config = dict(
    norm_place='peri',
    init_std_qkv=0.026,
    warmup_steps=305,
    schedule='wsd',
)
MLP neurons of a small language model. Each row is named by its layer, matrix (gate and up: input weights) and neuron, and shows model dimensions 0-95. Each number is 50 + 12 x the weight over its row's rms, rounded and kept within 0 to 99. A neuron's up and down rows have the sign that makes its largest values positive.
After each neuron's rows, "fires on" lists the tokens most often at its 100 highest values on Wikipedia text that the model never trained on.

L6.gate745:65 60 45 35 48 42 23 60 39 37 41 60 52 48 40 65 55 67 57 55 50 39 58 20 39 50 55 42 60 34 52 50 36 76 49 52 50 32 66 55 69 47 79 48 47 49 34 42 61 37 57 33 61 44 65 55 33 44 47 47 25 64 56 69 36 41 34 58 42 52 53 45 44 47 57 50 52 48 31 42 47 38 48 41 35 46 67 53 57 48 45 57 40 65 58 48
L6.up745:55 46 48 35 55 54 57 59 63 49 77 72 69 47 60 62 38 32 39 37 61 54 59 45 37 48 48 61 55 69 51 50 49 53 41 47 12 43 29 46 41 56 57 37 56 23 43 55 48 55 71 58 56 53 56 27 65 50 44 56 53 57 40 51 57 70 49 50 32 59 39 38 45 68 53 62 51 46 57 60 52 50 48 55 58 55 42 18 39 51 53 53 51 74 61 54
fires on: " |", "ar", "58", "57", "s"

L5.gate746:57 56 31 62 58 40 75 56 55 36 52 35 53 45 58 47 35 53 48 30 56 56 57 69 58 41 73 79 50 39 66 49 58 41 71 41 47 58 42 41 39 34 50 58 41 51 42 51 53 52 30 48 55 37 56 38 41 67 30 65 44 49 53 47 42 59 31 55 69 50 60 43 54 58 41 59 48 33 60 67 57 56 54 51 51 28 55 53 63 64 40 42 63 46 47 43
L5.up746:47 45 46 50 46 27 47 61 51 53 35 52 49 77 46 62 46 36 54 49 66 49 44 34 42 60 40 35 47 48 85 55 64 68 54 47 39 44 57 33 43 56 48 68 44 47 59 77 46 52 29 54 42 37 62 56 69 63 44 52 57 41 50 56 54 77 32 72 64 45 47 49 43 37 20 61 33 56 65 29 48 62 38 43 35 61 53 34 38 36 50 42 46 40 45 43
fires on: "s", "x", "tt"

L6.gate498:37 61 47 60 52 54 44 59 69 45 53 49 50 28 43 43 41 54 49 49 64 53 56 49 55 57 68 48 36 22 49 52 60 40 40 61 56 58 41 49 58 44 55 28 60 57 36 44 45 44 22 45 61 85 53 62 46 55 26 34 34 56 68 38 52 66 39 48 48 24 61 53 61 41 56 44 68 61 63 48 54 45 70 52 39 40 55 20 35 86 52 33 58 62 52 45
L6.up498:49 37 46 39 52 61 34 55 57 44 41 44 38 46 40 44 42 51 65 67 60 56 34 49 54 36 54 50 68 57 91 54 78 69 47 34 71 41 45 63 43 41 55 23 47 68 26 62 53 38 37 58 28 68 64 47 22 47 30 27 40 45 41 42 62 59 29 64 43 65 56 61 47 19 50 54 59 67 58 41 41 56 34 45 59 53 47 28 61 60 57 53 52 48 57 41
fires on: "s", ","

L4.gate625:41 47 36 54 47 48 46 33 52 32 42 60 55 32 44 46 45 44 39 41 38 47 47 16 37 56 51 43 34 49 69 59 46 30 47 41 56 30 54 71 42 70 44 56 34 54 45 55 59 47 61 54 54 46 44 65 35 49 66 47 44 73 57 50 61 60 25 45 56 33 34 51 47 61 70 56 41 41 51 60 90 65 50 60 62 50 58 30 36 78 57 39 54 74 57 27
L4.up625:45 62 38 32 72 68 52 46 45 23 51 44 50 47 41 49 53 71 60 67 42 46 45 31 55 64 44 53 55 49 60 44 57 42 65 37 41 43 45 39 42 41 37 53 57 37 37 87 37 51 49 50 54 50 61 44 45 74 67 31 36 48 43 44 58 62 54 50 47 45 48 59 37 65 31 47 53 53 45 68 51 60 49 52 57 39 49 43 55 41 60 40 43 52 51 19
fires on: " Al", " Li"

L7.gate684:35 43 47 30 60 60 56 49 25 53 59 75 52 29 31 59 47 50 48 26 44 55 56 42 45 74 53 57 46 41 46 62 75 41 35 47 66 36 37 30 68 61 62 49 56 54 52 71 60 25 53 62 51 65 47 68 34 58 52 45 52 35 66 54 69 50 48 53 52 52 57 65 48 57 51 36 56 64 30 61 39 63 52 35 54 41 70 24 44 51 44 58 66 53 53 65
L7.up684:75 41 36 59 43 56 51 59 44 34 45 55 23 54 64 37 43 62 46 38 56 30 62 45 37 48 47 46 39 47 50 66 19 74 56 38 42 44 56 57 41 70 50 66 49 50 55 57 55 72 66 55 44 60 38 42 51 58 39 59 38 39 37 41 18 45 59 70 38 29 58 54 43 45 38 57 42 52 54 38 46 23 62 25 42 49 49 53 32 46 57 43 68 75 72 38
fires on: "in", "ci", "al", "ti", "na", "ed"

L9.gate224:52 57 65 46 50 52 60 66 60 50 20 55 52 55 35 49 39 50 50 38 68 67 42 67 82 57 59 58 49 53 64 55 47 30 50 44 43 61 63 55 67 57 37 68 54 55 54 50 36 55 48 43 52 13 48 55 64 28 43 29 49 58 36 75 37 53 53 42 48 32 54 49 60 63 50 50 26 16 52 53 46 55 56 56 36 22 33 39 50 47 65 57 81 60 40 46
L9.up224:36 43 59 38 39 24 58 68 44 42 51 41 38 70 53 52 30 65 51 59 86 59 54 58 40 50 37 49 37 48 61 39 63 47 43 61 44 56 29 34 40 58 41 39 54 36 45 60 54 58 31 46 43 52 38 44 39 68 50 27 51 57 43 36 28 54 34 58 55 37 55 64 43 61 64 37 18 38 45 67 43 50 55 62 37 62 54 34 51 45 59 59 44 56 46 53
fires on: "s", "ness", "line", " Year", "ve"

L7.gate77:45 55 44 39 65 41 58 24 38 61 48 69 54 36 47 57 44 49 72 46 57 49 56 47 61 65 59 59 31 73 47 60 26 45 48 55 35 29 50 63 59 63 38 34 47 32 20 45 39 46 41 50 42 42 70 60 45 50 40 50 38 54 74 42 63 45 39 44 41 61 54 43 44 42 37 58 53 61 59 56 49 67 59 25 53 66 63 41 59 40 71 69 42 56 31 71
L7.up77:41 61 67 56 63 58 54 37 61 45 28 42 39 56 51 36 36 43 51 30 61 51 60 79 38 66 23 41 58 33 52 43 43 52 54 49 53 58 37 33 61 44 68 66 63 67 38 57 48 33 36 48 53 44 44 48 33 75 40 56 66 56 43 65 38 28 36 48 40 53 38 46 43 69 72 50 48 21 40 61 35 33 63 66 43 63 43 43 45 41 49 40 58 57 42 56
fires on: " years", " addition", "tion", "ough", ":", "her"

L8.gate224:48 55 53 38 61 50 65 31 41 54 49 54 45 60 24 30 70 36 56 58 37 56 30 69 50 46 63 77 52 34 32 47 30 31 42 58 52 57 42 41 31 67 36 68 61 63 39 50 40 66 42 46 65 57 64 38 37 57 62 49 50 53 49 48 55 42 32 38 34 38 38 59 41 31 55 38 36 27 58 55 65 33 58 66 58 43 30 52 36 56 50 60 68 38 37 55
L8.up224:69 68 42 56 51 46 65 44 57 57 40 48 58 51 66 60 78 44 44 42 52 34 49 69 49 46 35 54 48 58 45 35 54 78 60 37 41 45 46 72 58 64 59 61 26 53 51 43 45 62 44 52 60 45 42 55 39 61 37 25 30 42 57 46 59 50 48 59 42 59 58 41 47 46 62 49 58 75 54 41 65 24 46 50 45 60 50 55 44 60 48 39 43 51 52 68
fires on: " (", " (19", "===", " (18"

L8.gate306:46 62 48 37 66 34 42 59 64 45 48 51 62 33 52 43 65 49 25 46 40 61 48 37 55 55 40 52 47 63 53 54 56 47 54 40 34 37 26 51 53 60 34 36 59 36 51 25 41 47 56 37 51 40 58 52 58 32 45 33 41 52 49 33 59 19 61 49 40 48 44 61 57 44 47 36 35 29 55 56 72 39 63 56 33 41 50 32 50 59 61 53 44 58 56 31
L8.up306:37 69 62 49 26 61 63 67 34 24 34 41 71 54 41 42 48 48 59 53 50 38 34 43 65 65 26 36 50 73 56 28 57 63 62 52 37 47 53 41 49 32 28 66 43 39 28 45 32 49 55 43 52 30 45 52 56 50 43 62 49 54 55 32 60 48 46 48 53 58 48 55 32 39 41 36 43 52 62 64 31 52 35 62 44 35 57 43 52 21 46 60 38 28 61 40
fires on: " Al", "al", " Un"

L5.gate442:51 56 59 25 56 31 65 39 53 62 46 59 50 36 59 28 33 50 39 69 52 44 58 40 34 49 51 55 51 48 58 80 21 66 57 56 52 28 41 57 62 46 61 47 57 45 60 54 52 29 50 52 55 63 62 71 61 42 47 64 35 71 29 64 35 45 40 55 34 43 56 60 39 57 59 38 49 29 45 53 74 33 64 21 37 31 62 58 57 81 61 74 53 48 41 42
L5.up442:64 55 50 44 38 49 57 64 56 50 59 59 27 34 46 39 39 37 55 57 62 61 77 48 39 47 51 57 57 36 50 39 42 40 53 39 32 44 42 42 52 71 21 45 43 60 55 60 28 62 59 52 71 50 56 56 50 60 59 69 55 52 24 82 40 50 54 52 58 33 57 48 25 55 62 72 35 24 55 60 59 56 64 44 32 58 69 50 67 46 54 47 38 53 31 40
fires on: "\n", " a", "ar", "s", " p"

L12.gate193:46 15 69 56 63 41 54 68 46 32 58 59 56 50 56 49 50 59 67 47 40 50 60 67 56 70 28 67 79 38 46 55 49 41 46 59 37 56 56 52 58 25 29 67 59 51 62 47 51 39 52 41 58 61 68 58 44 32 35 44 53 64 49 34 33 40 54 51 63 58 52 61 55 34 54 56 52 55 51 48 71 54 39 51 56 39 32 49 60 50 36 51 59 76 62 65
L12.up193:35 47 62 48 47 35 57 65 50 48 24 29 70 71 31 28 48 72 53 69 36 72 52 61 42 67 33 44 65 40 57 46 58 38 33 32 52 57 57 58 53 41 49 60 45 23 32 56 59 28 47 48 44 40 47 37 57 44 70 41 38 33 55 47 60 54 38 60 45 53 46 53 53 52 51 50 51 43 57 40 57 29 75 49 40 58 27 54 75 75 39 49 70 34 58 45
fires on: " E", "y", "ted", " La", "ú"

L4.gate553:64 41 43 74 25 59 58 58 62 42 64 32 52 59 46 50 37 58 63 60 63 42 49 59 54 66 53 54 21 52 49 57 50 42 43 18 61 66 58 49 62 21 61 32 57 41 57 44 55 52 25 47 46 51 60 39 38 74 30 62 43 53 34 71 64 48 32 63 35 55 55 59 62 58 29 57 35 61 53 64 52 62 64 37 49 25 34 40 52 70 47 61 57 51 56 35
L4.up553:49 54 47 39 61 56 50 67 56 33 63 61 43 44 69 66 68 58 60 59 43 64 63 55 57 31 59 36 49 25 49 42 38 42 53 56 38 49 39 56 46 61 51 56 58 47 56 81 49 60 47 63 58 43 51 61 69 72 41 51 36 49 49 32 48 56 37 42 47 38 49 52 49 32 57 56 21 50 76 48 68 64 49 38 28 49 43 56 59 56 77 62 36 40 55 34
fires on: "s", "r", "al", " a", "er"

L9.gate363:37 51 52 46 33 52 53 38 55 54 60 58 54 37 54 62 59 51 47 51 45 64 68 36 65 49 69 49 57 51 52 53 49 58 51 49 23 32 40 39 46 57 54 59 69 49 73 56 76 63 57 52 65 43 52 41 42 53 64 21 33 55 42 37 62 33 70 32 50 48 48 59 45 34 45 32 54 29 51 53 47 28 47 56 59 55 55 54 33 40 74 52 39 36 47 54
L9.up363:67 60 50 28 42 41 36 64 45 58 27 51 66 52 35 50 29 30 69 38 72 51 43 65 57 64 23 46 47 52 53 60 70 48 50 39 70 62 46 42 53 59 48 45 46 52 52 52 58 53 58 30 53 45 61 56 56 61 56 29 53 66 87 43 43 29 52 40 34 42 57 44 30 53 55 41 37 40 67 54 50 60 42 48 40 52 56 41 46 47 84 41 58 38 65 39
fires on: " South", "al", " North", "-", "P", "ri"

L8.gate184:50 38 56 27 66 54 65 31 53 43 39 53 53 47 58 72 49 61 65 52 52 39 69 43 43 49 44 66 67 55 41 59 41 71 30 52 40 39 38 50 48 36 72 41 69 43 63 40 60 55 45 31 50 60 58 75 45 46 62 51 52 51 46 46 40 54 48 41 46 53 48 81 54 42 54 39 61 56 36 52 38 30 77 44 67 53 53 34 38 59 69 59 49 36 62 33
L8.up184:49 49 44 50 67 57 58 37 43 60 56 47 35 69 62 51 52 34 52 24 62 62 52 38 37 51 45 54 47 62 39 35 37 43 58 39 56 69 58 60 69 35 75 36 35 60 54 53 39 46 43 49 47 57 38 83 49 61 59 38 51 48 52 55 49 43 40 43 66 41 47 80 38 46 49 43 45 67 53 22 54 37 34 58 60 39 55 54 35 43 66 62 40 49 58 54
fires on: " mi", "mi", " Mi", "ce", "ci"

L8.gate139:78 56 49 55 65 59 55 37 49 65 49 57 35 49 48 57 58 64 57 62 67 55 39 65 43 35 65 54 40 61 50 32 52 53 44 48 76 33 37 58 53 81 31 47 65 51 51 53 48 32 40 57 68 52 78 52 55 59 68 45 42 43 52 46 62 44 56 47 49 54 51 46 39 41 32 34 50 22 57 40 41 50 38 70 43 52 47 63 41 43 43 74 44 59 46 56
L8.up139:50 58 58 51 72 53 79 53 31 54 50 54 55 46 47 50 72 52 58 46 51 60 60 66 57 46 63 46 50 67 55 47 49 57 56 50 69 35 53 68 44 65 39 59 64 46 42 55 52 65 53 53 43 61 52 59 60 43 51 23 53 53 50 42 50 39 43 57 52 53 70 35 55 44 50 54 34 49 49 64 57 67 32 40 39 57 60 33 33 46 45 64 58 54 50 42
fires on: "hi", " (18", "chi", " (19", "ed", "go"